config.yaml
n_layer: 10
d_model: 320
head_dim: 64
d_mlp: 1280
norm: "layernorm"
positions: "rope"
qk_norm: false
bias: "all"
parallel_block: true
init_std_o: 0.0
optimizer: "muon_variant"
beta1: 0.93
lr_head: 0.00462
grad_clip: 0.5
schedule: "wsd"
MLP neurons of a small language model. Each row is named by its layer, matrix (up: input weights) and neuron, and shows model dimensions 176-303. Each number is 500 + 50 x the weight over its row's rms, rounded and kept within 0 to 999. Numbers have three digits each.
A block is one neuron, or neurons of one layer that tend to fire together. After each block is what it responds to, as a language model described it from the Wikipedia text at the highest values.

L5.up866:492506575544531528464497492468542514474482532415555505501499545562490460506626500527522566487511563551519419421539565438570514499496411469417615467549565501425558476497405533535463487492480518480585543389527529493555445572534500569460552535523516488427434461461594535447504435379444509484543570497460525483511524567520531503423467426504392508508440527558525509411453534528485513535511
L5.up985:458428604431484512495516469521595520541489389430504480461573502544446477472502470561465474550597473531446486442496485507616531469450362454529485538520532460563416440548441509497532514494506540374486480512520546519529449556520529518533522508472505539514460524513520611508535466487403533493425534481563524514517586458561552403550515473427508481514446487488532557563441545501451345492538
L5.up1016:511533512500509559541565523500509559532394531504495586581522451476510507539542469411527512496495501548471564463469482623496479545578423455474496588575539452523492532477537462580473523497495519496427388477484438465579537560566537429430504527553587410549480508490474539501451443523486418565406513486545489398437599447466446460507573411469463514436482487517540485514427433507487461563487
L5.up1166:461562444547424501456555490581550524462492469528530453560584586454524478586531518560466432553475530472580461487506479581505435574580447430494569546611514494556528552542523442527493497428459461523515460470428510455513500482496431513399460521511464474498448469428505545487442409606516502464513507499528512469435586457494479530468515512559427575573470488497463552570514523496527544548500
Description: Infobox and table field labels. Field-name tokens in Wikipedia infoboxes and table headers, usually the word's end just before a colon or pipe, e.g. Genus, Written by, Postal code.

L5.up508:514483563407500610477443468460496422483417527548500446514450473565483557474562506539482496546499486504576513503595536468540500533537408524484543432585572617493512519563448541421454368490511534457526411545508483481508494442518479458593438484494493520473484425491423484533462483476494507527555531469492530445535495526524531439517453384476517469584471404469469356400392548542447477464486
L5.up1071:534499524405501490517485536553514459454461489507466451481506588550452542445506426602537542497477480458528553521506457403500488426582485444474573512554531567492516405487444481494468491435578373471513514567505512487490456473425528522425525433496517543482469448559454493494422491457496442497507580516536522496456515523497575439524530464560529511500619398520537510425539431572519518457474
L5.up1109:521477545614438527428575486311469444510548503463460495595499582523545522523397523472565576539472496554494480408541554558495541559541547454505454492531447552569544480524515495511527378516537527424505486527563483486528445422444514512497439531529540445475442481574437474501436424546497453524463456518459552478503433551549574445471557413482543541490468489483406529546515465583498460416454
L5.up1236:425451460560544519418465480463568469522454468453434520486331426559517496465557489565550523554538443550497483457539600466471500535537506533503463496504635538410498451538432531435564510495491400434453548380467531588526465445489506452452493538562552418552447501473552431480464588507500467477458496515466433517488544504490575492499539466462566543598462532457477483494520560496437469505438
Description: Just before numeric values. Tokens immediately preceding an expected statistic or measurement: "density of", "batting average", "Molar mass:", table-cell bars before vote counts, "peak intensity of".

L5.up149:462494532434497479432455454485456457445455577488596480557584448498558442479455560548515527507514575506463479529580497470462410476478549495444415503466529580432490400383486510510518555462510396413509484575481565639506487523492556543432507619475552544553510537505503521513476508458483598480570562531486544543436569514538483542554489495523515471549610533544592455439504440527471474569511
L5.up789:506487536446460533546384461493466487486537578548491526594622523453631492494490502476476521494460500506398623478545516524455484495520477616584421385567530459490400506497458528472494496503553544580501441398501592482463494460430533439494586572461491486468507551578535487450468477446478559467502499409413559408459537528476401560534502539531452547550440540499507471489465497497496519519481
L5.up986:500473453411418626445493545591525481491471516471438401562535543449518558524516529471521509472532589443528449529531489513449452427519515438548467485486518482510571472545537492487437466428381486543446447540495476511422548506430548510540511494603542462567477514543504488484478499429617497475460529449487449494477493513443605460493404541499544519574544477519622453475601450487540502493482
L5.up1219:465621415441617558495565469487490433516582480507559436497413406473521525478339566532392533572441582453514466572489478522548454515456558496523625542452605528516514526452465483535436569495454505454446466485567555508472499600494450565478419548510416554455558568526416436514445501485532460428539490406502471445506499555519500497485544530523481509529545464461467523589518473542512448460491
Description: Late table-row cells. Cells far along in pipe-delimited data rows, mostly numbers and separators, as in sports-statistics tables (.7, —, 4R, 77).

L2.up31:463487524475487521501458386494448441546521556497495433482536515527608581486375551576564453470545473534515541544540458467520431523500460581411504490501495616470469505510559510447461412435536512496471404500528439479525461502455472499455575453557518516489496473494509418452415545513527583467445534492481581539504483519555537520480487551474477604533556616498581527478420478491481464488489
L2.up188:487535586520482497479414465470489505551496463518553532457416500523508493565500559466515443426479511524448462450447371461391456465536470499389491548608451521456524528527463456405497473497466482513572517510372439477536510509407558455519545596510517422559416505559468368470467563426533492463574455468471534504477485563462463578551480582494553409531620552469450489444530522451484568493499
L2.up238:442429575425466471471482436471531483526560571474455529557562531446495463434463456523500529486472459541514443580530538478536512482429541597405553575396427519530542445598470512521449514469543553453449451544537551507445424535451485495515547505520502447497463477544538515534480445464540485534556475449514457513515371618603468577513535517492476562456590573546499560604511494514602523446541
L2.up352:511596533515445401454422436570505474555473458500518512581461474441501469412416573566435448473530484531565375540528411577516502502459435489452500482597496504473524559441474468450428525464435526432471536534508483461463465424484467497510539516465507549445522410537466534549483503462518617507545427507533518436469532571532513485557422437401526580535511548502470554458493593487536543452585
L2.up389:435483495490468479563527495553478492566530501576553417580576501494498518470436584464462496437483519518607502493420505446526493457502572481376489512436446486357393496428464592471558498467547513569618538565522458522504517467490436575461548462528550475526509488498510500497515469505468598477545515494505563505495548520588413547589477551518493561556550499530614552486491492522441440461470
L2.up433:444551475512462402523378445537532549489552414432528458569592411474434440430492544443609483571451488600501529467571451474498448556526497568513533473451474492553531573452507412488459452513482520436526456517564452487519475506465436590573454515502494597399452484546503512400555525525499503584561494533461493480459473513563478510446524482484516536424540513517530455564576566515500526509449
L2.up617:442505526492454454407484440484516499514451527457563363461557550486512469511406569504487383557600468467517402537510403592472444534543524480498516523555482517509574556518520531493471500501435469465483592488542531498551440342382486552437557549544552405459482519464464477538526598500509424603554425458523490458480464487477469480437492490521494526543551552383506541515496535457606534523569
L2.up667:501546538469503511529503456519447593576480467542529411455507507441491483445490550461430502512487498536569456545541418500490477529449501472414585460513492485489489398537477450475504448403430506465583469527456494557524498518404465444492561564438559502471541471500523573500399446446502458496504502594550462529552462504505486451517461438535530595625481435472485411520532444554510464478563
L2.up727:460507612483465471561490557507588471556430345454539519525490518464457615401560446457524468594555507498501508479531475475451515557452515613528416473537574608513483478432451547588477477491516490514456566594467545461505407511446429514523492482517518724550533517438422465543471475470425459510546503507570511479552555573430531538492407479476594586527469449561558536506432526497462445480493
L2.up836:522571510431560395511498520474540454476487572427513504443517512551490551388411582564506528397506540489557543513538498505468472549480455535486482538471468549492429492514437504620456568497505417437496496554578482468528463478547562586624524402584532468460498522507530411480491479494478555473474550476508444464460511474551476561507536535427482523515471463442537513525510558525524512464564
L2.up946:436430519489563480546485433441425443500510594427489488579511428455597580480449503527528534496485475541483491515520457473479445447502468529453560573496449446524505409455544463473477484468426524564527533503532464478552473443496431503486460497474557478539526449559502469452524541521572569448590567408493529599536518454563410506533493510482512553501583478505471458573593437505519538480440
L2.up952:434623452538564551503514439482498594509428384408567498534462499524355405480512465526517520523493469530460487466534481442435418481480589555481458546509603539508500435480485513457494597460517430456445433484478562422527555498464453443498518433434478555555499572549512463560501467434412568525515415441550419424462459484454498374548564522533557453457457497536503527552500534565577564512545
L2.up980:494473484530485460480404432509497526441510498465493524503541505580554513474412535453551474373487498507502428394471449417447484412538566507598536501470521543511443490528597522463521556559567483443555502464540510476442538494412449536378476553543473447498487450566456437525543537463577419592628480520484487536503432532519412516434501497469553586514554476532474483526544410491551575487545
L2.up1014:518561506498519573569439540549432487546509477548540510472515427591544448442390470444565541508429520507486498532574503624510455575530495513506487495496458574511448501400565555538488484587472498557495413443580504540514457508456447444443428482454582439525575406525481516504518423429491534459441483507516499489424465434546468389567412577462527492522584541524480525540472469439557520488482
L2.up1160:445506463472447473520481474435502508469438503511518557519548529538490510460403470513562527488491509545479507531433545462484509477488502531534464486447475512558579551508508538531423451492503446505395525436620485425486489439464469505534548537474573504601426480554477543404628541511422515563526457453430550530381555534601469569499492499576525561473548509508470536504569535466577475508539
L2.up1251:424582573557501520571497553431475506507530543433561495494546561565538546521463546461549469501527479516492402576516536482496515453468538488554502454570481414540536509534451450472450449430529568459479475488384457494471418537514477577559557482515609476576503428506534473452539567468483449531444536474456508455448477512457421529508502508549475617480543582482480501444506527518565527559429
Description: Last table column. Pipe separators in Wikipedia tables placed just before the final cell of a row, e.g. before Pts, Total, Year, Ref.

L3.up1189:462431531510445570504489481530556470496505550445449441517435435527399520419573482495472542470517488500445523487542427569431474470605472446463579503402569462388519460525524446439511453554475512533510546463504497493526624345519463463479512453584535493517416522499573605484656585565466595430445446486557541590440553563484475494404466558505498562450483534545515434545462531524460457518543
Description: Infobox field values. Colons after infobox field names like Elevation, Box office, Molar mass, plus digits after the comma in table numbers (1,435) and mid-word pieces after sp.

L5.up416:588516438549484509411516459554537430496533531532479431519454541517456563445500476558449489606464564528501529516549498451467537485502455548559468530560430506529426630464480423493452478501443404537512520392489547473460500477500442484445486454457575516520588471487515479553441503484565598440510476583557482484487562484491567451487571532616543476526435505582542440565447567542428556522486
L5.up645:520473537478433460452530466556476479521446441465430448440520480583477473493471440422567512471532576529441533576538419509504463502528486480451527551606519515496454453453523537512560575452511476575495562471485481463530472473512504534485428517450488488461507497516479494579549483494476583512506448569424476469544426442510538482509483537509501475520383476472559580393583475447508532509419
L5.up972:571511510523519470336530455398486461514442435447409485535456551559470516486432473568558521609448551585550487504540486467466446375538497556516465532501517511480511510436411469509488526414460353576528542448523446479391510585509411484482457467537569575562521432354565487508516530500524531599516528568484505447444588558465524536570532512559560459506466549555483452581444489464507474544525
L5.up1200:577473512410484482449455487542527523489471486528522522463488451526554405496488612441517488497493625512510455560471502477539468548529513505513472380542489509498335551475473412551494577574472472482568522521417533443503451440551535446542524482607598473506593445453382531581528533530545512447474545473424546597403533463453455493474563491490559587521413440434489455513509481626535502600478
Description: Transitive verb endings. Final piece of a transitive verb just before its object, often split words in plot summaries and history: prevents, abandons, suppress, strengthen.

L2.up50:454547436499546600537505484454486463464482526455513477468522512564529506525513608509531503479534425573513553392472502568529430534518465520436526479481403508515459489522436546493582482528424562494477518481451503351531517523529556531554573549488549547443529481549477511476591524475549547471514504493545496454387620426579543505518414417528424484529494573449492474586480478560422500502556
L2.up94:514495528465500569569450475539486473519584504481457477533522454506458535517547451408471449516574572492582484509499545393456495402512542538453443384454474487395613531512484564442480575466475476513610513503379486539422503479500549514456477397535523467462520543512483477462393481507498566514576518466479540563438500387445442544544460577417497496462582464478477387402513451388526487576467
L2.up109:534538472474542413418561521496408478430533486536477532517469430541529558562504496551369535474502470462502448479480445482481430470521470575499430465426476497463485491446490424473510511501513497507508504391460547510477452516520461591561551466532550439459471486542475433556642390561454584461473473484550463462499521518511456537450554500508524480520521559430562483520531560473445585426415
L2.up110:543471577522503531470490444590529467533585522551506596459476511500456465485523517471519436483515469486595495513395499396477355549442459533504566374454538441426524531488532545438431479493529453549476501576401461428524506559522454525596608477532531510561454472539483508537536533488613469530578489507525579442534529482533568559532442623402484469488417459398506469422446543480550481366516
L2.up273:498549503465527488480498555541470484502407497521417499532550416489448456429533463516469474541476522568500380422528457478440612620420532504581498475456407447468516563501480549511481585577538529502559496503415510512421554460480442541590504462490457480475492513466553478397464469531516504498499494554517550511556607525498538517420510519429536531453528614469577423451503465613422366484414
L2.up375:555540409515505489494492543553454600409481471468503506548561455516437469499469503491545444520455488472503411535460502482541510618471526482571515439504384418604443517441533577454454514502530492460568516391409423493536517570547535473598536488415534434456392565513457521521556469569538466539538405512559461454505551440538509474500542458454487482511525495485557501466519434547475444528446
L2.up444:439511426516546496570451496474465493436531449492488462480462459531458504467572449434543585524575605507425593496536534468518469510578474449452494442459445510463565576434480488559555456416509424408522520427457539472490569542504423446457522442463567484486473587422504471483464511537467538494518501452559504538505485462497496463521485535484503522511476547518586451507484521504552449499495
L2.up609:490454543428551489550432392449499493575497475663484440513441533517492557543580523547477498447506444592476434569522512479450450474463467530555546577520492419523491546496493474462510509557447454559510512468525444493434437470478476507497463457525518438522560482454457570466619390599544469509551521517517539460451610478449504577516422490562521523573436529486482509422562499591595477479498
L2.up678:548477487469472552465438460536554494453444462490469514515487561501551510436483482547491437489510508429605574486461521531549487548539435557489481506463564580488487537412546546494509539456513415543497583537474425427536507572550505488516466562538523495574514541478463496574597484513506573519540518528514589598415514424513528492509533529428557556599454490533444535558425479521591508422498
L2.up723:442469450524444551457500443483415422480598540482499471473517577483481469491553405496554526492483490480441543533466517533513436591551465471500504511510548533508479503424443551480526586499577449507514439474531422403501482566447613472536544459498545421568452546498415465525459548490526482632524469548431505531507498476412453537485545432527427474488485553550526461496598568530564429497543
L2.up729:537405476541509489463493438456437536535478524393497427389520435507500496599451522482503498537506556490529473459475482533466514389449499509477498555437496483561428498425577466447357521478449469447446582399521535423467472527434539516501500474511511455498492507496435456493495481547545492473533437484494450578488568424518444488451445537454488545547510359452509522505449535564535453581448
L2.up888:493520471485466555487567473512458489501472423553582515470565554506547447546550524517476459576436572503546520387520569490464486524457481437462452547497398436509569503469460500439494454472423489467604549547436450395537571398564539535524484555445496521461454521459501533613526528455415520521511461508531515471441496484478521498497507454607480417568445489459536521447477413503496560561483
L2.up1032:538511444432494568529404464449470478477457555546566483487541612479555424453526531560594560487500499529519534569533523521481529593532471444467490506562479471484503524469454524516529475511499467483472517474512447452579493495498427553562592513492536462518399479530487411474498564567555469599538572529519552551470587505515561578542419519435490451544504481548442476602499416613622416415420
L2.up1065:422575531508458597523528509509419502466495557531432458464459523540482462532458534502517440419470492508529482659481471564521466431523475456441470446490380486453482493519493571409441547504481489474469524476420430513536500520511529603544539436524546420488478516490427460467504487604477478453511481534409514556489575423490547602530458599553455560652508548480566442526485516489584474578377
L2.up1111:468560565404507552477441568535428515444440515441612539423457468488537468566445505475461441479484575504572528550514541526467533579463535483466588526587526439573536418521445482504436507508529513538434376473509548478441517486477504569475495493528455476484475497608564463473533471551493422520518525482537552385476527474504493536488508500599580530454462552500602464418514509470526598520470
L2.up1214:504511474526488472556576404536471484491575562543476553503503437529454445503614417379541439435559559498571468448485513503545559544498595499553543459497467390549368512458512471464527600527454582513498479521499518468472460545430519529516373491553600503459449468425346514479486514452562486465482566503523529465450588489474513481462528536485432474518462431508489384532498547523492483483544
Description: Military action word endings. Word-final pieces of combat and conflict words in war narratives, such as rebel, bombing, defend, bombardment and fired upon, plus | cell separators in tables.

L2.up122:522484468504408472458422484484498511477477559438565576434547407563515492492517508483495484444588553579598507618519346546538499450487439398495470479534457508492513438443451451419493460425503418467523543425473516515453509444490512534434514555520501369495457541522519478475455435566519526512512497561490509517421442520500560525541419571520559602494479494588466497489501517522494507489571
L2.up149:515484492572501483532486523495554486536466575498517434500482402552479479497458449477518447484579524477455477461514525548483496546454450466604487538549478502465516530447518470511441499508545437501602537565481474464418502505550508563461459516464438458505427476583538423564506463484479534495516471458494540365511569522519480383471507556570526487451469404484440511476575520492571460598550
L2.up212:512511443515523452421431530443443423550513571530542551553459529536489555413553415422497511523475434480529488498526439493495474488528594494511560466496464548558469485440373476507449493497503448484600433468477567497439604476543514549430459503590529597538577490558419501461520456517583493506444527386557452469605549496509631460548536505500568559494493563472538445540471497403503549359440
L2.up407:589545467442505436424430518505552627487522445377534427500586513469489398514543556454491463512571583538489595463466543489538506526460544540457492544522489475456478493516509567502491493557516428504531512472628499494451462456511477523514559630499455535526459488532466571422597470491467480549441461530490494417464499455584507428400480515598496576513505487476474422500483506482430539478517
L2.up476:597366510498558515454523490499384486403519454487512514485516527424479506466553404477511505521601512430437540555468547506469517577537520478431489578486487570491473443536460412531450562494477443524525500477554513553521460490523432398506446541389462405514477436490432548515443478509596523550418517559542430507531454490437584610473475514459579558532445518513529469587480531541523499440547
L2.up495:486544570466546491453524565564492478511450527375536529494566458589585418553562523571478451446427489602510494442574502563448493532466550466557618502483402544537509429509472415497533480499511528480534398394507548555483527507646514430483484455471473467487457492604469500447470452496559478425474532554443455453470467554503508427500535561521587495578492476517523357492538513480556559494496
L2.up577:482361468575595491440520467448475552455477489464526471488457464524441526451515575509536607455473516453486507519548499476582451412454416566600415540579494530552527438433485559538509480463550497464530609564509515440520420442644531542518506474384421592493566467467470483457555520523440610528481442599490500521563487437505578480509488479407529537452489432459540496536506611511522516437486
L2.up611:547572523446569501511394501512526474490530435531466441500448509564511464450567561500430512438511541530442539452541589527605494471556436520513512565563492515496547511476494519446484428444531543441522405480470503524399465493538416428471503493484448567509530586517519485424537529594560588489468518426431552465407546439506494477517544532555405536414494488543493509481473499447496551442464
L2.up664:472533417381497471417467539510467584455447533543511521510522442466448496463513516621468475477583405498459592590437526474481531494466465548447490447587516484464467478518418548499508450545584519444491552517504484403467503493514450565611527433559527639531523481543460549480470486514461437483548436588498522514445517473501534619511520560427517579471517471472514518469550435469526501448400
L2.up718:396532467545550508395543569410535522550544532544571514531520532581433523503529502404493506591472503578542565497439485542556482565461546556530523476501490524528507521545596535596486494439534466453525434553476554377482496454574480417632517448452414540517515501494501437501494514481423485508492496605508480508560590494482411366454556541482589473453561410508473418522428365518428441497568
L2.up783:536507491422514536338487507435479553577425501520521631552607520552492545504548467511490566496481468547571406518523421582453521473502469491492504544447447463475478544527542470533504451538564492549539468487525554456436493480556499555529482453504350518462550502423527545488533590482544458490485517502554450484459579504529536448497532507511492444440528511520496581559485529516562457513538
L2.up817:533506458527472555417498463428469450413517549465517592480484454473532465605499466444471570516476467461498530384480478554542466505551519434525500509444491438507415445512533533459519459575580538447538475482627524458480565446511492610453472485597580468505503581457552545466449448444542531599619414510479518407519563486440502485538609459535504541452501500444490477573565510507552494429472
L2.up935:464470542452557535446565510580487507458475421481566451458509462575510463521495394522608487521506448497454442527527568499554499554552550598496536514524525471562516556448482492452547544464506523378514469462492600378459448559564584518453474511378571436459500486435499436469485473539524592440505488437532477482554420512522465514476551485447502493497509432490487476485518401506466560569452
L2.up1034:590476423467498465478500470411513506461513438452560458437397527555469556459568405456570505471515492536520494503542490421400434581481479529482374517513534481557513542450519479540454430462403452504527503543409592483491439554441494528456457519499422513428580408491467531527560491536440441512436466563550445494601475488474499483535447597442615498499437349444579451450454508499467524475612
L2.up1070:539478528493450431504437474506531531547561536497552467520509486485487469388538445321508506475560555511642576527503510477520475519452533572484541464561477507433503510406497447576573466522448549488458559473497590442501515537619550496534414434496572529560527485533515547499491433473447612376483495547546498467533511464533446503559507464475362506550587435493498531566505534475395496484518
L2.up1131:514450531481466428517461452507386427549334581504511490518421457452465592576508514557541502422515508474546476526522424542526377507399541504477514531582518430519577469444465498404475457506535550522527550526487539459472458464544580582409416528467555393504519547478423501506526519438453564458461531610495528482483518493464519494505507455426468474488502496478487467466481570447503422517454
Description: Infobox and table field labels. Field-name tokens in Wikipedia infoboxes, tables and section headings, above all "Website" after a dash line, also Position, Source, Surface, According.

L3.up1236:489443491478457528484500546575477519581458502509599551538506362524546496534478578451524472515556486440411446443570526499426446545531475464529546470498550541541535463505550467389527497550422584452485519581457504459451515441509496471557476463529445574432523465478426525508526463562522441582531579410345543523519490365468520438495528489524571615574561524440457406476474495535561514489508
Description: Late cells in wide tables. Tokens in the last or next-to-last cells of long Wikipedia table rows, such as numbers (28, 3.5, 7) and closing pipes on header or empty rows.

L3.up696:422440431461486444434452436566579491539448498458463515482573532622575452452562563557460422596513549520466476489531409539535530549549558540545529418513448547567522496482465525465544512489540516523461442537595478484478450418535516451497612424562543480414518521499448511483436539564414514521485522464545458525529566580416510520412566502469587517595433458445510411474439497588481468626509
Description: Word-completing suffix pieces. Final pieces that complete a word, mostly verb or participle endings (-ed, -ing, -s, -or), as in trapped, sank, welded, vendor.

L2.up268:523608501539498492412455476522489516547555441516564451506473456506439612578492560509501484529521484531477514462497396541547544504621523525555532547564552462508405589543562493571454436535563528530506528453462517528474487455514408511438418506430472494465544563589550485483609498495427559461559516471568435558514512491474496480431546466507487474497472443480452531579539575529522448497477
L2.up467:463555530524418415550548473484543494541459504489471413421508427549459571483468426515485495488484480385512556467482487417490445504449513562543491528519508490485479505496575573471484513562591498515493592554612497460501526489598533517545493448439474539504476418527563532595518417447554486503510433603459443465541531432496451479433519495523470483477551488455442391536535464486478480512394
L2.up471:532416512474459525521515465531466513460459608492475481475451501516415520576430517551585593480627494498542411482529590449518405533489565468436452516478545496479522594458457518510515447466532580491385567444614610538509605544410546520523433442489479516583515507495458451563520479438456481451445411610576610468463514542458508483516510458505396449551538509487483428518393509483454413457502
L2.up514:520548433415557534564477521538558521518570434542458451494425489394483533470563495509514534461528490536510566554566453564560545566571461481499524559525502532505428471509501453536436499491584477512514411501493465524509507383490431553485491446390543506439471552479590587455524473470588458533549501460575457561629524535522538514523401500464468524482583383465546488491544468509506435492553
L2.up531:596509470436425462471521582533492563487525569510471517443449484548506599497484476463460505570546489429486503459477503475501512490383490375546476458528409592476532427490484552503434527463464546496565584455469514458334468473527512524515468525376459529428559473401500441501473569536546430535509569465371500519585458510476489442543533530546578445519471538415532500513442575501517439525592
L2.up679:480492503519499541546531470547472485481481445404495502489542515532558468509443448536589527497463526539466615505544515506497512503494507611506474571505555491521540493434480522579474410484577479531494530549662479411458498458553498527509532469437428479490436523550480510572563410476452500384530572505416436535523620476547471553504575432463555556546457535607516525431402477465453459440511
L2.up695:587544501412474520466466566480524489510556529518487567512461496514501509455455454484518515556520556513389514495469493518469518544452510585512443497500463481510537527451479524517444558503520473421394543497458439499460477518431488483539476561536407643470544519465467382514429509436403528620496484504434484584554548457551380420526514528481471525538555462535588567529509540547477531441484
L2.up814:518514505455449611488454452489396601468522519438439463534554386523427529447532478549517545508581544432453516521470593487493557539531494607480512519507493445540551573580487484563534545469550562561517578469498560419502445431533495536463495533516510465558532500473449500570512449437451553518537534579514547575407548488539464404535529470514470497436452433560519491513427496487528475551555
L2.up985:472596385507529474499485508455559477566493534516538534457566410521490521487592535498437469523478545394438523451521529485461515515451499443497448561415472613480473561436426540543417490557483447616529514538539509440410419417471440599479479401533580497553553545516509502354489470512496498389491474499545482455546487492565568466443602523464612505486499511394495536420475435599563470502479
L2.up1017:502564509557460484532474441518551598374477523490499427447558465530527522496610498463428532434491427500507492487482496480561388595480558470493478458451568543540494444540534476555509542498559505526439478541493592502464490413518479545561462465479482485460556500478546440448528578534441475594569488529462504570490581475639448468516504569464480431466634523560499483521528438484548456582530
L2.up1030:517492434497494466455489499475601492547553401515520480538446486449512450415529494490520484538495499452486492489460492527505494495529505533461592487549521552472456552487493529512468531483512428549528501564442498430472483504604506506470451432518435533470539484464492559508575500506495579524477519580562375541565541545528462466374567469495569526531610540535507569402433468604478424470479
L2.up1088:464474453564547513484506543441604467466466473500503562488590432502466506422539443460542568473484515437557553503565561573416494446559491494507495552474474484516479587582495567500528482494514518518530579598479478487499486438507556476460461508548535483484539466591539544602502445495354546462419508421583477441528512522423589479513491500445559408491433486434498536520523532505483483439520
L2.up1133:459413488502594523506615422455595525498547440556577540517603528536433488514533467377442533525515517496482503520522483581474540532418551512527446500529483456423606606497558480455503506488624427522607432524464477457535481415561475593475497475558485540523529545472496447521518448489415534527485534563483492480570475492512489518473448501535500415591465407544575437513433418515542460480463
L2.up1155:544557404462465463589478452524605500487491506490590406399450393455441498458531513452576444552558574410541436498487462477512513563511497505549546425427537614524475507505403536496506533557536551513496565556518532530488484467538541458482454525477434444474513461451550497441474518538498473504490523487541452485473502515420519409469506594498510404452521435414499490485496536494513526510540
L2.up1247:571558414561530517514412475471526515487564503559538498445449600534473500518425479422473572605487474466497565455501558512460473541493455479560444553532538508373558458572478558561449489558468493506633485487543458412469528415551474451578450472393538516525428575624455575558561495511375485458446462529463518456561503511505468426588562605453495491546443489471540470513426472441440509481564
L2.up1252:493493501433567552546532550489465571491344439525527569446348519552496570521494546530508567496519547448446604558464575422467588529505419413489476471524457553411481504492489488584445479535528464424574462482502479421529447534486526438530542421483440507574433466438533443596536382585426448541559419556560474455472531478502513490459503462546479542582480488520510496437540442508513473586463
Description: Infobox field separators. Separator tokens in infoboxes and tables, such as the colon after a field name, the bullet before Summer (DST), and pipes or slashes between cells; weaker on census boilerplate verbs (were, has).

L3.up233:460371462489557469497462450502526466519563525469540445499436569457556534425460536508457407500510506524413476540558482527425508487565510525443438582558542469520567453574460536545504548615535514495491509466533510490547542568485586499452528494563505477560479480548523544490431479527567486425619388471483451489467619495467570464552515462442546509550466474560505531514580489587449486651388
Description: Infobox field names. Field-name words in Wikipedia infobox-style "- Key: value" lists, just before the colon (Postal code, Release date, First issue), plus "= " opening new article titles.